{
  "attn_scale": 0.125,
  "max_grad_norm": 0.5,
  "warmup_steps": 291,
  "max_seq_len": 2048,
  "max_steps": 9369,
  "dataset": "wikipedia_en"
}
MLP neurons of a small language model. Each row is named by its layer, matrix (gate and up: input weights; down: output weights) and neuron, and shows model dimensions 32-159. Each number is 128 + 32 x the weight over its row's rms, rounded and kept within 0 to 255. Numbers have three digits each. A neuron's up and down rows have the sign that makes its largest values positive.
Before each neuron's rows, "fires after" lists the tokens most often just before its 100 highest values on Wikipedia text that the model never trained on; "fires on" lists the tokens most often at its 100 highest values on Wikipedia text that the model never trained on.

fires after: "p", "er", "qu", "en", "fer"
fires on: "r", "al", "ow", "ar", "ain"
L4.gate460:163166111186154135088196141195105159093043143157100104175098066125118119139133131156122140064162092140099093143132132083073182131116105119170103153168155131144123119066214132098167165157156159151130087124106099153136190141090026148072158144144126142106113159088087124126158144139070108091148146122177136137155111117112110114185121161138130148152106125128168136131112109116149066148115
L4.up460:116112147131114158125144110104086135165112125095244115078087128084145114147101161156127162094098085079135132085099109101117064123149187089146155099111102106087091106115103141138142126145130140140109140161079129046163143172066123242143165155120092112095107114083075112114068080175128147179106153106153127185118090146157154151156122159131133176076132139103086159115104081097131088164142
L4.down460:128194171107116096094163131176161088174139118116104167143089110090093152122093190129183124096136121147140122150154201116165145142178148135129139114111119169123079134097127131110099176129142126148165199128104102130138121147111169089072159161132123107128122132179106147138187133076104203094162144147082057181141094168144116119140138212061161172137108105138118134162142098113067128137133

fires after: "ag", "J", "ug", "Ser", "ur", "Aug"
fires on: "u", "v", "ew", "ri", "er"
L4.gate583:125161121168135102080080142179092134086071115182124140121124173148108144116163136134138090102154087131112113150169119115146163130166141134121135104087090137137113114218174126113125091128139170082099113131144125172131171104082164195196157183150115211124136151091129116084116152084103085163138130074116108122164114169127102094090098126144135083117133131168077213093171098151104071131120
L4.up583:094164153135144104192073162150176136133126139090081118078093105117161123052132171148152087161083164173105126205068167169135139134117085112118141097133091148113130131101132091112133094121130153089108063181117131104173157203081110135146116142096116146098154092095141132133083077207064076113157108150122127106131129113107069116159158141174110168177127144119122123134109106142136135078171
L4.down583:125099104147164205140163112114074116159143111139135130117088110172151117144157109136111167153127107162176133138143122132131130103111133067161157125183177099060127170094177123122167112105147057182122147144123132113085146176126070148111206140131115103158100079132103081150145100159119166120044143136129162164166141056126127101128108091144122162197120143106138120137178128147150149107101

fires after: "r", "ur", "cl", "Or", "ar", "s"
fires on: "n", "at", "in", "min", "h"
L5.gate152:127079071108116129116092110169114131119114101148089111085135079091147172135112183159201170179165128088141169092153108105174135108141140094160175115062135186120140116115156080118129148075104123144114154114139147104120095136226144087076110157142124183149136147107081127085130086185115146145152161131087142103179072160143144170133082065096095174090138121157140111112114145108122170092110
L5.up152:153083125120111171085156160078142065108136198100165133122138149113149134126209140129123102142093083132108096192118143144117111068173087117174147164145098160102156073155109083114074176166147128152175110194103085088158141083131144064137195179110149134126174107096106111144078099077089120116181132124099100113161151132121187091148108101149122153129164138100107097124104066118123105162138
L5.down152:116123146123069149145174135079094121086137136132137169143157140127148139103165103103140061059133127144090163146102123131084159177121148053114146144104105122157107172117146073060136120136127131116158111154108126095129100118188114161120182124097135128102148148123140108158105122171105143113123158139136119116167164052130171123119003169109107190141146142169153134121104059126136158118137

fires after: "re", "pre", "em", "comp", "ex", "rem"
fires on: "e", "i", "iv", "c", "mi", "vi"
L5.gate356:132152151116158229120157104144106119088108139161110139142097104107136168112133098193122105191153121083126129131191095144156121121142157084172091109118148147152098127170188154133110134135153121200186136071105116153173054142057184114125140159132138141084125132143094150134151109159082168189120120162173095204111096136114099175128112176086147130172111113151139085130179135114076085175157
L5.up356:202150152126150115074215083103088161110101159139135133118124110119122158177136138120162046163134126132141175094165124103104119150131104155165086111128152120068108155086109122145130206103124180072167102116124152135163129186126145184087201123122106136089126205137116113090135081122039158153093133125100135089142165124162130147107118124098138185050129121159109172120152065145104133105130
L5.down356:140181176202187093074103129108105076099109147066169137114131122169147175085128094127149115095142146134131131108198090108174110089153125133102083158100118106193151096074164098138111102152160160100166118084135132156173092164130143148116103139115113178083054084177078139111088078116113147111134132116144073121119137125126151189104137114091129145166175197134059150162077100147085115129122

fires after: "or", "the ", "a ", "O", "The "
fires on: "n", "ig", "ed", "rig"
L8.gate324:086137127212162135131129185151136124132088133171127094149168201109172098109072112168130145078156080116122149095118123056069128090125155131148145127124121157092118108121190094163134089157146088081130129174161072078146174117147148113087113141182079171139068194131084097121099135073196133106124128110178098144165126146142178126166123143139163133168141135154138130179110057115081150120178
L8.up324:125188117135183098119142106139129141127099157173123138110173190147088184061089121144089159057145094108137115095106125168154140109144123132138138091069089092094172165135152129144086113145146138113168177130142142122086113134132106200081148157077122169148155163127117045170044137158185144052160148066163128138137119112155167140132151120133021162126144068144104145116149127167118052155101
L8.down324:075178085125124046095169169132121111066137192126112151173152122127064169104113118074151071118193106072082127051086137122093122198123084119133174090110097131058112071095123124075115095185104116157147169113144151112103112125156122187118168161099150163143119155107096125116101121156169112116124141096086115120184071120156112100138150101116097107099118071156153158070176174109107154096133

fires after: "fi", "H", "ra", "Br", "of", "m"
fires on: "el", "\n", "ad", "f", "end"
L7.gate42:168110095160109193157056129112114091127129144172153122090156148098147109071057088166088155155096132153150033134208099145148092101112113175109105154182144160131134103154093139178206182168110109132152093162144134132121084121111149099142152118146132179174092120112112100071208080130162147152139107110112075138193130084127150106136128153119159112106128073091145080121105126115119137105104
L7.up42:115151127157128080150093100133115094143095094153162130109185105113147128094166093133093123131081140184170091117136086166129107047096144041116129162065093129077157167116053117124106146154074129168093104149184117141111076101133179127167086115083121176092117117105120148120172064110118140086151140131085125106132126097118097077141127099103228131130170117073133100166100140089140130168053
L7.down42:118119112112145096083173131126103091116102148063091172121159071064144150212098114122151089134192139120124127144137132119113114095152192120083170127124117104117139123094099161153124139077130105167135151151186110173128145174076118074111113126089136176116146094119074084167126079162126150110138139107115206061064101110071133173117177083111102103119103161101146138153167152122160137174158

fires after: "os", "s", "g", "S", "C", "R"
fires on: "oc", "and", "ph", "loc", "st", "at"
L8.gate130:161100116100091157144183068076083113138147150155136154138134146178128096033115116137063150132144152134109111114125110159106076095125085186099183114154133122160163117158062148158125153155125118109128125140197123174135119152125115137105097098159125081134088157137096105113084179114197135255133171096092122182114133110179151133099119126121120178133132110125145121098088160128124187128119
L8.up130:157041113059155137147142102187155144149099092130100158123108110096120107086154121105113192102084196158163220138171114192154085105071161137190128126140108122173136161159094147150170152119097111128147145114124103082139107135166131159092123123118083139092187147135103132133158117082201159114131106126136154095087135177108138091144101067105123128091151180149142067123151181123157080064172
L8.down130:120123091150137122122108175114131128251099101119131112134154059141168179144157085172198119120144123125158158147148090118133112147193173083132131123064115113125180157136113116102154137150129118149117165168127181147112137050102066136082113090118105163166091095156115098113116147194113114097112100130075180094123091136183168140153182094121149103146173117126102121076136163150148106127199

fires after: "S", "h", "Sh", "sh", "sc", "E"
fires on: "al", "e", "ay", "not ", "ir", "li"
L7.gate550:109105138096121174099111140169139089141111105131124102084150104118150147104119107119136056195128152152122152112109184212141121079135141134126085161171092118092121083108096109130151128123103123134108142126176142057199118139061170029199106168102154118122134092099125101139138087072110160162137152136090108092103146141175169115111116138146137155038132098082111077146102198108090145111132
L7.up550:145145129195128183092136111174151115162140115100152109111116096207126072082144123123136075117110129103124209138115152061101071150105150130123140155138131138120184161117079125165077141144093059165107152133116132073131057140157115134141126132081116109132133106089136104113154105172107142057081173077059150091144140117197123165121152105131137147098146127094145088098055136085151157106083
L7.down550:112159120104094107152165119172145140115151122129090157149143133109103171111101160105142197171132123113149125156130159163123152103098117149180130082166106102113156126116192073080069091121142140114164111183188150088126127150139126152153087163138172122086143184149136154087113145115131105161156096122080191177068085141192185032145134121114148097124023130127120107136174060146097136107117

fires after: "\n\n", "for", "pos", "fer", "\n"
fires on: "= ", "d", "The ", "s", "r", "en"
L4.gate308:196167104174087135072124110085103108167102142113155120154147085129134194118149194157164136162149147186147161071148129065125095121089169131169101162097107104160159118159106174150093076146130133076067126137166087125139080090144151161112122163120092140110099152158145101173116094139113142154120179171118131117139102124164125101164129143140147091102191117096099089167152078125134120183101
L4.up308:158145152128118148056049106135143102140115160155139154134139158154112155117133156125220094154082107127130091122118138014085165096154126101135151123117081138185132043110182138113133112151165150079135101067089122149076137103107154134168100173147141190120111153182144113164175084200146109136112188155117108154080086125094121127167148108098136078097156120134081112204092113132163142172139
L4.down308:163166255108129127120121125125087121147110113073120086100098188165090169159118093136110148109099116168074140127105115103157128129109146108120175105118093135103091083143111125131172137154074088083131094104127164077092119130137158115168161142148126135144081105156120138138141141103138130099076146140105167087100062182104084121162232123161140143119207141090122103107168086141176117133153

fires after: "- ", "| ", "–", ", "
fires on: "202", "201", "res", "199", "200", "ers"
L7.gate384:111147110104126135134143112103145120095104098155092106139151148083126112157087085096125165153093130153115186178106139095102238080124085150080100124177114158141160112154207166100088152078182145133142098135091113113146163108123149106176134115096108074107164146137106124093152095113158157155127124110140133198141094142158132118197124207074192151065158120088168104138114108093087137086103
L7.up384:085093111109145122166140089152095122142192175074151179123164094141157127129123145120111142127112145220098069085072143106150111084098083145104151127146155118095151147150101091115108152122180137134076062117087105184118097117059174153098052103179137167140125145116112124103177112029092157170120128112146161117069148154128145136087114139143122170168104126132149145182161137144147042142148
L7.down384:126162231095188178135137128209087099115133137124152109160143101107089084122136144113144169124131183126212082104140158102088105048127077141160102157103109122119135153170132064142121168105143167117140135142149101101154108103142121161175174131164092154181103111103099164074154225145138126164095139117104107137161120072112152075141143107128087150193093152091128133171097064155130161106147

fires after: "al", "d", "n", "st", "el", "S"
fires on: "iz", "ter", "i", "el", "or", "il"
L5.gate480:147104122112202207106146160093147122162054062131113147120180077096082129119104114129072095118136145102141106149157081131149144138193207110167143138117123129120097100155189144122150164104145138144125113154111125130127111132133131191060133179107171154098163118122128115157113080182083128113133111136123122111159118121098157131103115116113185105147111105136101088141216080190091186120140
L5.up480:086160106112163120168178159152108121158147150177142102076100118095100143140121135112135201083074126114087139192147169094136179110171119082120154127106153129141114118141091116101138057100064108114131148122089125162089088123057128205103141051062137122109114050026109160191117131102087117152130116109155165123097133141125105103116133128092154180107100076125153132138169144084119143123074
L5.down480:101121067098080087166096179153103132046129162108163091157097196178098089097186128149094134136113138118120174118095140161101176085161090142154130164143144221089161133137113165166130146118099091105126133155130149093133126125118083134168150123103093110147144143120111092131141218096122126072107135139089162154156155061131139069156079154155193134104125194187181071149148144141143154154143

fires after: "Ph", "ph", "Ch", "ath"
fires on: "il", "em", "an", "or", "a"
L4.gate596:086141143156196143122150133126120106144097120171136078141123148121096157104114128114081100125069094120110128131175140116117150194108104151084095101176111128116134116087141111149133151132073100147103150143103094113123134110073154133157158127119111178106182151150103111154093126042073177126157104081141115196114150155170139133101115162121095151081139099108141167129162094119119107144059
L4.up596:122144152145170070139108090069141056142130170082124106139155082122155088144100092153105121167174100100131106160184118114117103119131087158106202082105190118129128108125126149079146203151181142124154136179111173119107205126147111142075156168065142096133131113077156081161162143141113127054103130150072148152122095159088107124138101181126134113154117166109139057123169142144153085119123
L4.down596:132156098174110152149105108118128144093065132098099152168160054138075168162148140115108173111198100102121161126141120176108102096127108118121165099164104161110119118185155159100126115208134138107144097099144091141077131174137077163083107108203086098113139164089163190119120152147201135156125152131187149176088084180121128141150105105123122149131117117183134163140117096159151166130116

fires after: "e", "ri", "u", "av", "i", "it"
fires on: "el", "on", "ec", "urr", "d", "p"
L4.gate415:122176133154126161151083126077101075118139146136101103155083163116137095061127164121108090119151125134124090110140170120124140089157137112127124219080158134112148151127161135111161079114155088108159128131138128152099167120142098111132116135120171102149090144134186156160128162111117081179122127065113149125118125124073087099103124187205147067208170078160143122148071175174129155161110
L4.up415:104149122115140108179116155133118089170099102092129193142131144119102156150178146115133131127149126110118064072127105068055195078090148079190136194128143180087085130160120159101098097166101101147151070162135174167119168098156107178071111165117141152142129177119103110115121125111066153132117196128100152125109132131134089132170124105147141087168110174150132097156131188151145131143095
L4.down415:141143215147161130067120102113128129152137133121102086150142124173151155133136153137140145151133132126123139177124084180165145124143123135116130111147095137174110150069145144139150047154112118078145131148079111097169124092152101079138115124111096098099140156140101107092116107130164121138044076157138159104135144182135136149101211177102144127081116121145134134109101123043153127177071

fires after: "n", "b", "av", "e", "u", "ph"
fires on: "on", "el", "tion", "ack", "ond"
L4.gate231:100140109171165159152130145111139091135086069119142141142102110089099106111064134126117115153074148056142146146163046103176161100100103136111073195105114133123153134097155192166131114162114081119120078129164112123117142074103089189171124112105140110131106117054150108101190077125114121146197160138142143132087125115118102102117110139120107075181148138131171125191129134058124175138126
L4.up231:104140144123161133106108139047123097182126055226150117164157166151067159125126089072131137155109153092125146056210122128125152161136115103124079138146186118172110151128133140145158136200134126133055192126119145150157158116119099172111131138144191154142126144148129138109083132101083106131108107059124123150158159077138130152119119133140150108166127137177144045166102119136130112125115
L4.down231:159147168079120110145121136087072151140144139153131142114185165158140128102123116185143117141141150156086102125143125156136180095188135133037182122106111148173145189138096170111208119134096084112127083149157113122141115127146122113112159090091144184118116137106144154134134097132135118132156156171111072099092142221125150214125147142131083129141091107122069152116105095087137193089204

fires after: "em", "um", "am", "a", "il"
fires on: "an", "ber", "u", "s", "und", "oc"
L4.gate280:112127097045137127134151106144083079121104130180102077122153123083110096073126092081161123126129124156150108121136028105092102119136164126071145136131117163152120131115162151111142121140126125181164080122130122141131123156067114196175182151088128181144153153122090148111082166007062155111131139118145113143172106162166122111125117154119095142094097104128160103126144122116109056081122
L4.up280:083072146086123169128147122118126117101190173153126167101144158148079127130159162150141132051069111138155161062078159077183128135120125180133161108117123153161121097135110133079114134043097118149125087108162119120110136065131171117127112089137145123132124160133215174089094181105053099128085165097106142086127162136116075168132137094150062140132120166175138144118133073110123109151197
L4.down280:123090116137177059153117138135168143130169064108151148120071154155080171189112094145116117101117120138161133138145194188103149075092112106108080193127151094131155095119114109103162097145138130158093144173138118161117116129146063139148128138136112163100078065226117077117191125113141109097164115151119117099121106075086127130155112139135159149123137142149158148127082096099049155155103

fires after: "\n\n", "h", "M", "H", "===", "\n"
fires on: "al", "= ", "\n", "ri"
L8.gate579:106160133194124127164110158145154062141126102100103095068151120121123142145144142169147100156104123170152112145132142131146147123106125169147135168161132143146074113116095123106109121159141114178157148131169155069155119075046132147128114168124065146129160100129152146067086141049146181139155092141130143125165148113083116110121135161107066069103194136100174146090211126152147106105108
L8.up579:147174148181094176151155138172121158148167130099081127125135096111100120133123125164151162144148165099149110202084151160081111072116123171148103135111145123156144149150130120101174088119155122129178089175159148079144147130048111139140139169143126109113154168066113100154126190090109168154099134089151112147136093079092127110130117102130155105150101061102079119083114106181126122175099
L8.down579:136122156125145134092092149125062083107142147142188065130127070134194137116101145124113143086149082125092100117112121170131107154176120123125101141143129161135118158189158086116118140141143144160081112073115159125148140127073145095132077155128179116162160140122148094136082083135095153141050154105126116103180141111130119129154094114119150123142106104190088187112153119124163172172107

fires after: "qu", "g", "os", "em", "or", "m"
fires on: "ph", "and", "ar", "an", "bl", "Ph"
L5.gate553:174109169150080161114121153069121169154108145151155131073075116175095068104149114151156080184139147143117125128153155163125127158138126174054173227105118129097164140129117093159173127151098156165123117080042142137089129165121178138115116167178164105135131124079090147121136097053117134067144129145125164149139001121140094125109161139120125135142095147185167107134113137080125120166082
L5.up553:106045143107088146220151131144184123137070136115151208121103142102112040078101111131119168130056125107127092112110073134164142135073127136145124142160113179157092133147098150129138125110046161115098167129104136117075110116185169194105160147144140172081172092112146106146147070065129166086141194133168160136151147115136145188172110105156076086131149107095149131099142130146152120147105
L5.down553:190154118171143133131122146110120112145178111141150069108102085132110130139091159133156080146148089138090091124172122142126152065170110124123146132133124116156175153122104141129127173137150106165178140113161106083172170123104164089142125120166120093076110167108128180072091140144096147089055113136084210196126088123161143111124201127051123145173122147157108061144127168078173115150196

fires after: "C", "M", "m", "the ", "ed"
fires on: "or", "st", "Rep", "el", "ant", "il"
L5.gate576:069141121112130092133145203159087116120129076160148182128125180195139116148139154137093136094143109136147180091119099059121182147115134183132182140126137087166060098089094080087086146103118127112135155163071114166092079126130144177119159145083107148124180105101103090109120161081188143108115167102109153149102147152170123181103114106103114152095124146098124118158097081117098134140064
L5.up576:166119152208132161134145172110103130159117157167119098124154140138171102136124116059115153124119126138120020116096114126168149156175119205045116092089192101098173101099101105148133160145176112090184145097084155098138129083098125134137115116158130137151110146068135119123133159085161143120026112091185112120105136131168145095153120149067132129083085140130130118120124096112105140118134
L5.down576:106084153068104174121100077131118068097195122136151109113129041144143171195137159106138137109148066163130174107118127047194112116146117131147181151146097054050106097139161153166108118119124077135124135164115126121086109125125110122160156110127128117079105164114102103137122145106092188126150121097134202126167141081112171133051173136071100137122148116134148125132125175148107131133085

fires after: "\n\n", "\n", "em", "=="
fires on: "= ", "== ", "- ", "| ", "pl"
L7.gate335:135174136136150109116102118084150140121099127159104129127120160144156154145142130177207095072101165138122145162112120154096125130160152116147107157102112146086083117155123108165149151162132217087137095100096142108173056072098158105065110124112083149120114140141081083131106116115065207114177157102083121141198120087136190104143084170141126085090152148091108170142163121085121088141067
L7.up335:083166138131111137130118153131128065141146135094077148104156097100102190127124148123113094175158065136163068126157182091079144151112122130157097113139165126156109102084163163146125052123084083140112166121110165131137162103091137211148092152128149116137045117094155084138115131102125091174105150115188151163146120109074124100153082094162151083099098049165124103150128140149136085154173
L7.down335:176126216113101140109155144130071106144083096115112095126185133124050069104157088151138179191136113117078145142179149177143109145132149158179116124100133059176086129132122168137113117081094140177155127097155163137111084105129145151127174159143113046182118170074099133109098134114143132128124089107094114124144124083101105157156141075135117150129132191083109142135171113113154126197075

fires after: "Ch", "ath", "bec", "cl", "ich"
fires on: "a", "ri", "le", "ist", "em"
L4.gate288:052072127131122132080142108116110105134087072066175124146107109116119098117087099122155142134165147101116148098115067070092153131153195169147127116098158126115142125102113091132171132145092102137167150140112177182147130095094132137079158180099104158117167200194097142076123169081092166119094120129164080169159163142139157118168108105174126174075089130064083147063142133152117112147112
L4.up288:150147163148153129157138148106101107069143157123092099133129154138182139134072120158129154179157140080085116150157191190182067165119087146150117115149165166081097104152167164055179073123146194110132080089153163146073108176146114081161130151089136103114138148150133093112102149137101102154152079182146142109162080160077123131105086170145154146096158122065142125141136098112116129122167
L4.down288:161145105181120187164105129088116141139133102096140084137143155133178130157156062135125119128168173083109122153160153113081067148154154079127112165166104158085093158121119176135102104090107093106130145107125191135106039123122151091121099063072135140146135117163124082131098177173155138080114120122162099087180154156156115150123024175142118135165153104126194154101182064129164114120089

fires after: "- ", "| ", "–", "\n"
fires on: "201", "198", "202", "200"
L7.gate411:134091113157106150168157177113116154130122050114100109144142123144195067096145051118160188203179132120151139123126135108086123125153078142174148122134122181114137134134116113155086151067171107078108117120091185145110135095124130081143118146119115119104072130182128124139146077080118099151115141090059104115146143133116131180129142127074144076124148123117202111188128088171116132061205
L7.up411:141106130186143171195108146116144119158120145130123194169154118133134147121159120081135087064110115115144143118069158205105156085126134141114130204137132128140155103111128154073092118059171139129095086142086093116163114195122154147154159091120163115170178087154170146135084150158146103126149138092109169144168113125181204125177086166126139123121135096113155124144157068104117091122131
L7.down411:163116209097106165167083118154099113125131122155093181133116163134147087090142135122122143150153130125103121114157208187102125111061102115076146150143076096076166122122113157136124163055124155104137161111089132051152155158105163109119163106106121132109141179147077202079115107145147132150154150078099044139153129178137111197174108103095134154146111125086100082146071077078118150147145

fires after: "b", "B", "the ", "ations ", "C", "c"
fires on: "ro", "mon", "Gre", "ec"
L7.gate599:125127077173153151144097158157137114125155135179110124153154120161200086107126064117099120151112062118121064101104079145085073153078118119120076136195109110106080163098175105114149148108128134150144176107143117140133163182100170081111110091158130136175089134111117147147122113084151169193162081104144146108134067156132105132126172163178132197136105110116105163123123178108133102112060
L7.up599:098219141208140131108099124103136125156144035101136092120188079097131079130107084117101134107075105158155159075109113075079116090104108127124083117103125126071094186103158128151159132140156109213192140104088103136154147135164159129136103070216108102146108106185095166132168178145166159152130116130116141092172093128101115139155136160125127141124158144165142147164108145107109119103126
L7.down599:107099104102123134079076146085132144145073160086085061112176101112135120124151147145153166088084118114175098156146104131138124123139132076073130204105096103100161164086114062110194122132123132134129188120126124180125143123148152126143122141101162173121100081157149161148145110151099146132162081110130252140120115120143121111144181135146093170125115121174115139165064082089194077093090

fires after: "ag", "il", "z", "am", "N", "V"
fires on: "ir", "un", "ain", "il", "ber"
L5.gate603:081178116126122112151104147139088116110135164102147160143125151125103131114158140167111142086086114053102128136115085080138170097060077131166198142114159124131174072165127096140131126084121098110120144142103108119148167081091117111211056171172169105112140166121164090078138102088123124117163149160127139131148156125172114183083101160130075111129155101080146078111192089090114162192162
L5.up603:110160147109147150165029161169144187140187121119119143126094140154089041134141126140125103113133115146121119136157081096113156151115169119144140130112108117154143203141099144102153151071167128056171084094107122139135196110135181112137111060108196077155134103077154122090165126130108159105181099123115100117144113161073148204120163138104159140088160134155163125121106151107173120117140
L5.down603:106111188110144085120075149163097120151147106164116122149129152088137122160113079177176111153111165106127151096101131159126147153191095156105101123170192107110157124149185147122139136207130199124157072142157139072134139167101110141130099189133150086088086131096127121078161109138161075128103122160077151125045143186126116132152144086120060128065112119130130116131121138125143131141078

fires after: "c", "M", "C", "om", "m"
fires on: "or", "ar", "an", "ex", "en", "ann"
L4.gate19:143088122147157098127060162159099137120126077166151138109153181143195080136130124170167077139128100134120114121075095135160117152113078164120147094166110135105072090159105113099166121167119119150155146148088100072164085148062158123089105108143116118119088099143081048137149096052144187074148195148173140108085124133113151142125121142083099187084171155147168182098159165136152091153128
L4.up19:187143131073129174140190121117096128134099143126154161144168100121106094145149098155101140128079186190135171128151100126086079074133107129102217090164132097098148084109134121150165187116141120168176114131080083155103151115153095143131162092115102117159128153096101141067041183135033118112154098124119082174169116104129160136138102060178155110125175192113112117163099090170120134132109
L4.down19:147139147149121061127078101164102040112139187111116139120098090096182105119117105127175134072160124131101138162143098112114145084158074123140160158166142156085147092146177102100105156096170105064094193112133176144091112155147158089096130135129103122094139099159127062129147098142091124151089124122116187150145139130105121114118184100102114100160173127125120113069086184123147137079104

fires after: "\n\n", "\n", "was "
fires on: "===", "=== ", "- ", "dis", "Bl", "bl"
L8.gate52:107131161130206153135081159109064108139123163148144119072152133134164170114143157136172113148099078191067123092135098118112109140179106140118127140099113160150063109133139086203160105135077156119142143114137092058159121144132205114116107176174126104123127133151140088075128170159170171145173127095095114179171114153191177091132112155139163123106083122152070127096138160144129084107087
L8.up52:090082147181118185094098102072134127139100092147128118094104139085099113137102158056134122144114145142126155137096100177080158126107145145173095136095156094104102139125118121101146126102124137113139161109110139090093112122134163140133072173164128177134144148170136113053120143144086139202128058146092122148191122164110186102195109130141166110116128187073087164119192021103141178127173
L8.down52:094148214161185167140115087121144095120082113166144097126140146140145128091148125062140061145153111107054129093157081172107153133102240140143085116110157174127075096112137124151146139132124138119073175121080117102103112120128176144171076132152104110114119070149099120093148123117108157090156081161088077160169114123093151124174156101113106144130095136111075137105124112151123125130089

fires after: "ra", "ar", "Col", "Or", "cl"
fires on: "ri", "em", "h", "d", "al", "ay"
L4.gate492:121132134117134131139069129146125117191097078110043138161111124161184139143180123116098108155101111099150204136183122048144125163132132116138131085041085140161095113138107120128143165102154082178136094121115142063157112154200166111080070152062076177136144147097081102114130103093169160131146180090092146136190173098125074128178106100123114194085110164112181101116107136108122120078115
L4.up492:129131138142080136157143113145144130162111125131098108121137155144112174133123060163181120102162204086132144106162088091101148115121110122157097087059167150125166097129175147173096141132129136124136201175110112083167112150136141107165062180117137158136101166105108109113096135079073112091104095140124144153202130125111070120106143075171174122030180148100118050103074140142101156120171
L4.down492:066151147102156129108181078152141155130092087126123136176058111120125063151104124131147115150098120144061105132102061117124127100146100131152086141103093127138099193158134100157157132151133117117185115113122147185155060078126124095161119144096140129067106159133145198125149066066075116144172146140119098137081128142057173182136150162082150036188081076131095159137122126088135125144137

fires after: "the ", "The ", "a ", "his ", "s ", "to "
fires on: "b", "st"
L8.gate7:099109143200117107114136148145090067125117102089106109129121167106157093139146089109126153129126100090096115090118147086105143157099076189125087164081128164176065159130161150166138100107139120071097183127084151106146118070152119125160140116166098131094084212100112108122121146083155157140123154097091133200127117086117131118153098121111141106114193124125186187165151117101122119085153
L8.up7:105070126140128134130153162133149118148100145085158103171121139166099121147144162129141179138195092121107121055182107114100072143172116135124159134099095147088149169101164117132096119082122066083111183140072168132121082163142130147138136103138101152114121213129082147124149189107171087136065135117135127125157119140164157156097110096100157114091175201102111178153091062102155105243108
L8.down7:103128114105101102088192120166156143122171154105127144160109111173069136147103113156126186140168074106063146080173151159104084133105138156090143053158106144152115151117164164150096082083175081143105121171105120113119125149140113141096078086156104127078076160130103147137150129135098057127080115125095194124126094092155107129068180123119206137094095170145120167139069081125178131185119

fires after: "om", "am", "a", "av", "em", "an"
fires on: "av", "en", "u", "et", "al"
L4.gate88:062120125159161144092082133114126133117107084119108101098180127131070145101162113132160110114100136121135088060177070093048184125088131194085167143143105128100122102146167146117179125116146087176203125133120157114126144083085122126106046142135108135106115167119148125098173152035065142187146120114143105175142122107141118095094124137130130107155100127097186184154138058132095132137119
L4.up88:117128121120137141097112145110119185140118152102120122126110122162128097147096176148144177162094136192165148139119106099089178119151176129158160132122170148120134145144122090158064048080147089088109089089113054089012072108082144129099136083127122112096122099090125161129049139114153081156113118122160114157144058177139137140122127126120054134070063083109156113091101182131174107147185
L4.down88:119138132119114112145120085172165114191117127151146175128143169115121100139107094106130131134133169117124151123128088167151186104091100148082129165176137081123179156131125109136144171148210128101129141151126129196177119113111184133072060082062145155161142158108104128091192112144089162114069117134154124138126194113149086077172175114120144131087104187102126175170085122111106185138161

fires after: "1", "2", "6", "0", "7", "8"
fires on: "–", "-", "°", "age ", "most ", "18"
L2.gate288:101094144092150162125075119180119133115090211187086070176131190134118134117123146107161133084192113134117149103108138166136139134098160191195104069126122147202137144140125120123146118098126161144185155104079092124104106085146183094124112145140111147130132120161113105142110102073127153127111113075158094134163084126135143132140110111125150117136124129091152136155167093139071131133097
L2.up288:077166143173177092120121107066108150160120088147174117170095204082147123118147094128190120173137118083151137065126189104150166128095129085119085101096109083130115150111121103135129136163118111165125131119085131141115152092076129090161105172172187096112139115151057117141078128134117138154073084106099132202205172133200123100127130122112115143128128111156152116097118125099119090110152
L2.down288:101171017124127104118136163067084162140119096134141163072138106164135132164151110143139181161121100127113054139146124129147131099154099093087108179135111143083142176097089092130146132167118170126149160125106155167170170136114121138105105142168139066140132162125153189142118152142096197139176091120097058146165155065111146074095102139144103117123146129158118132118085074115105147118198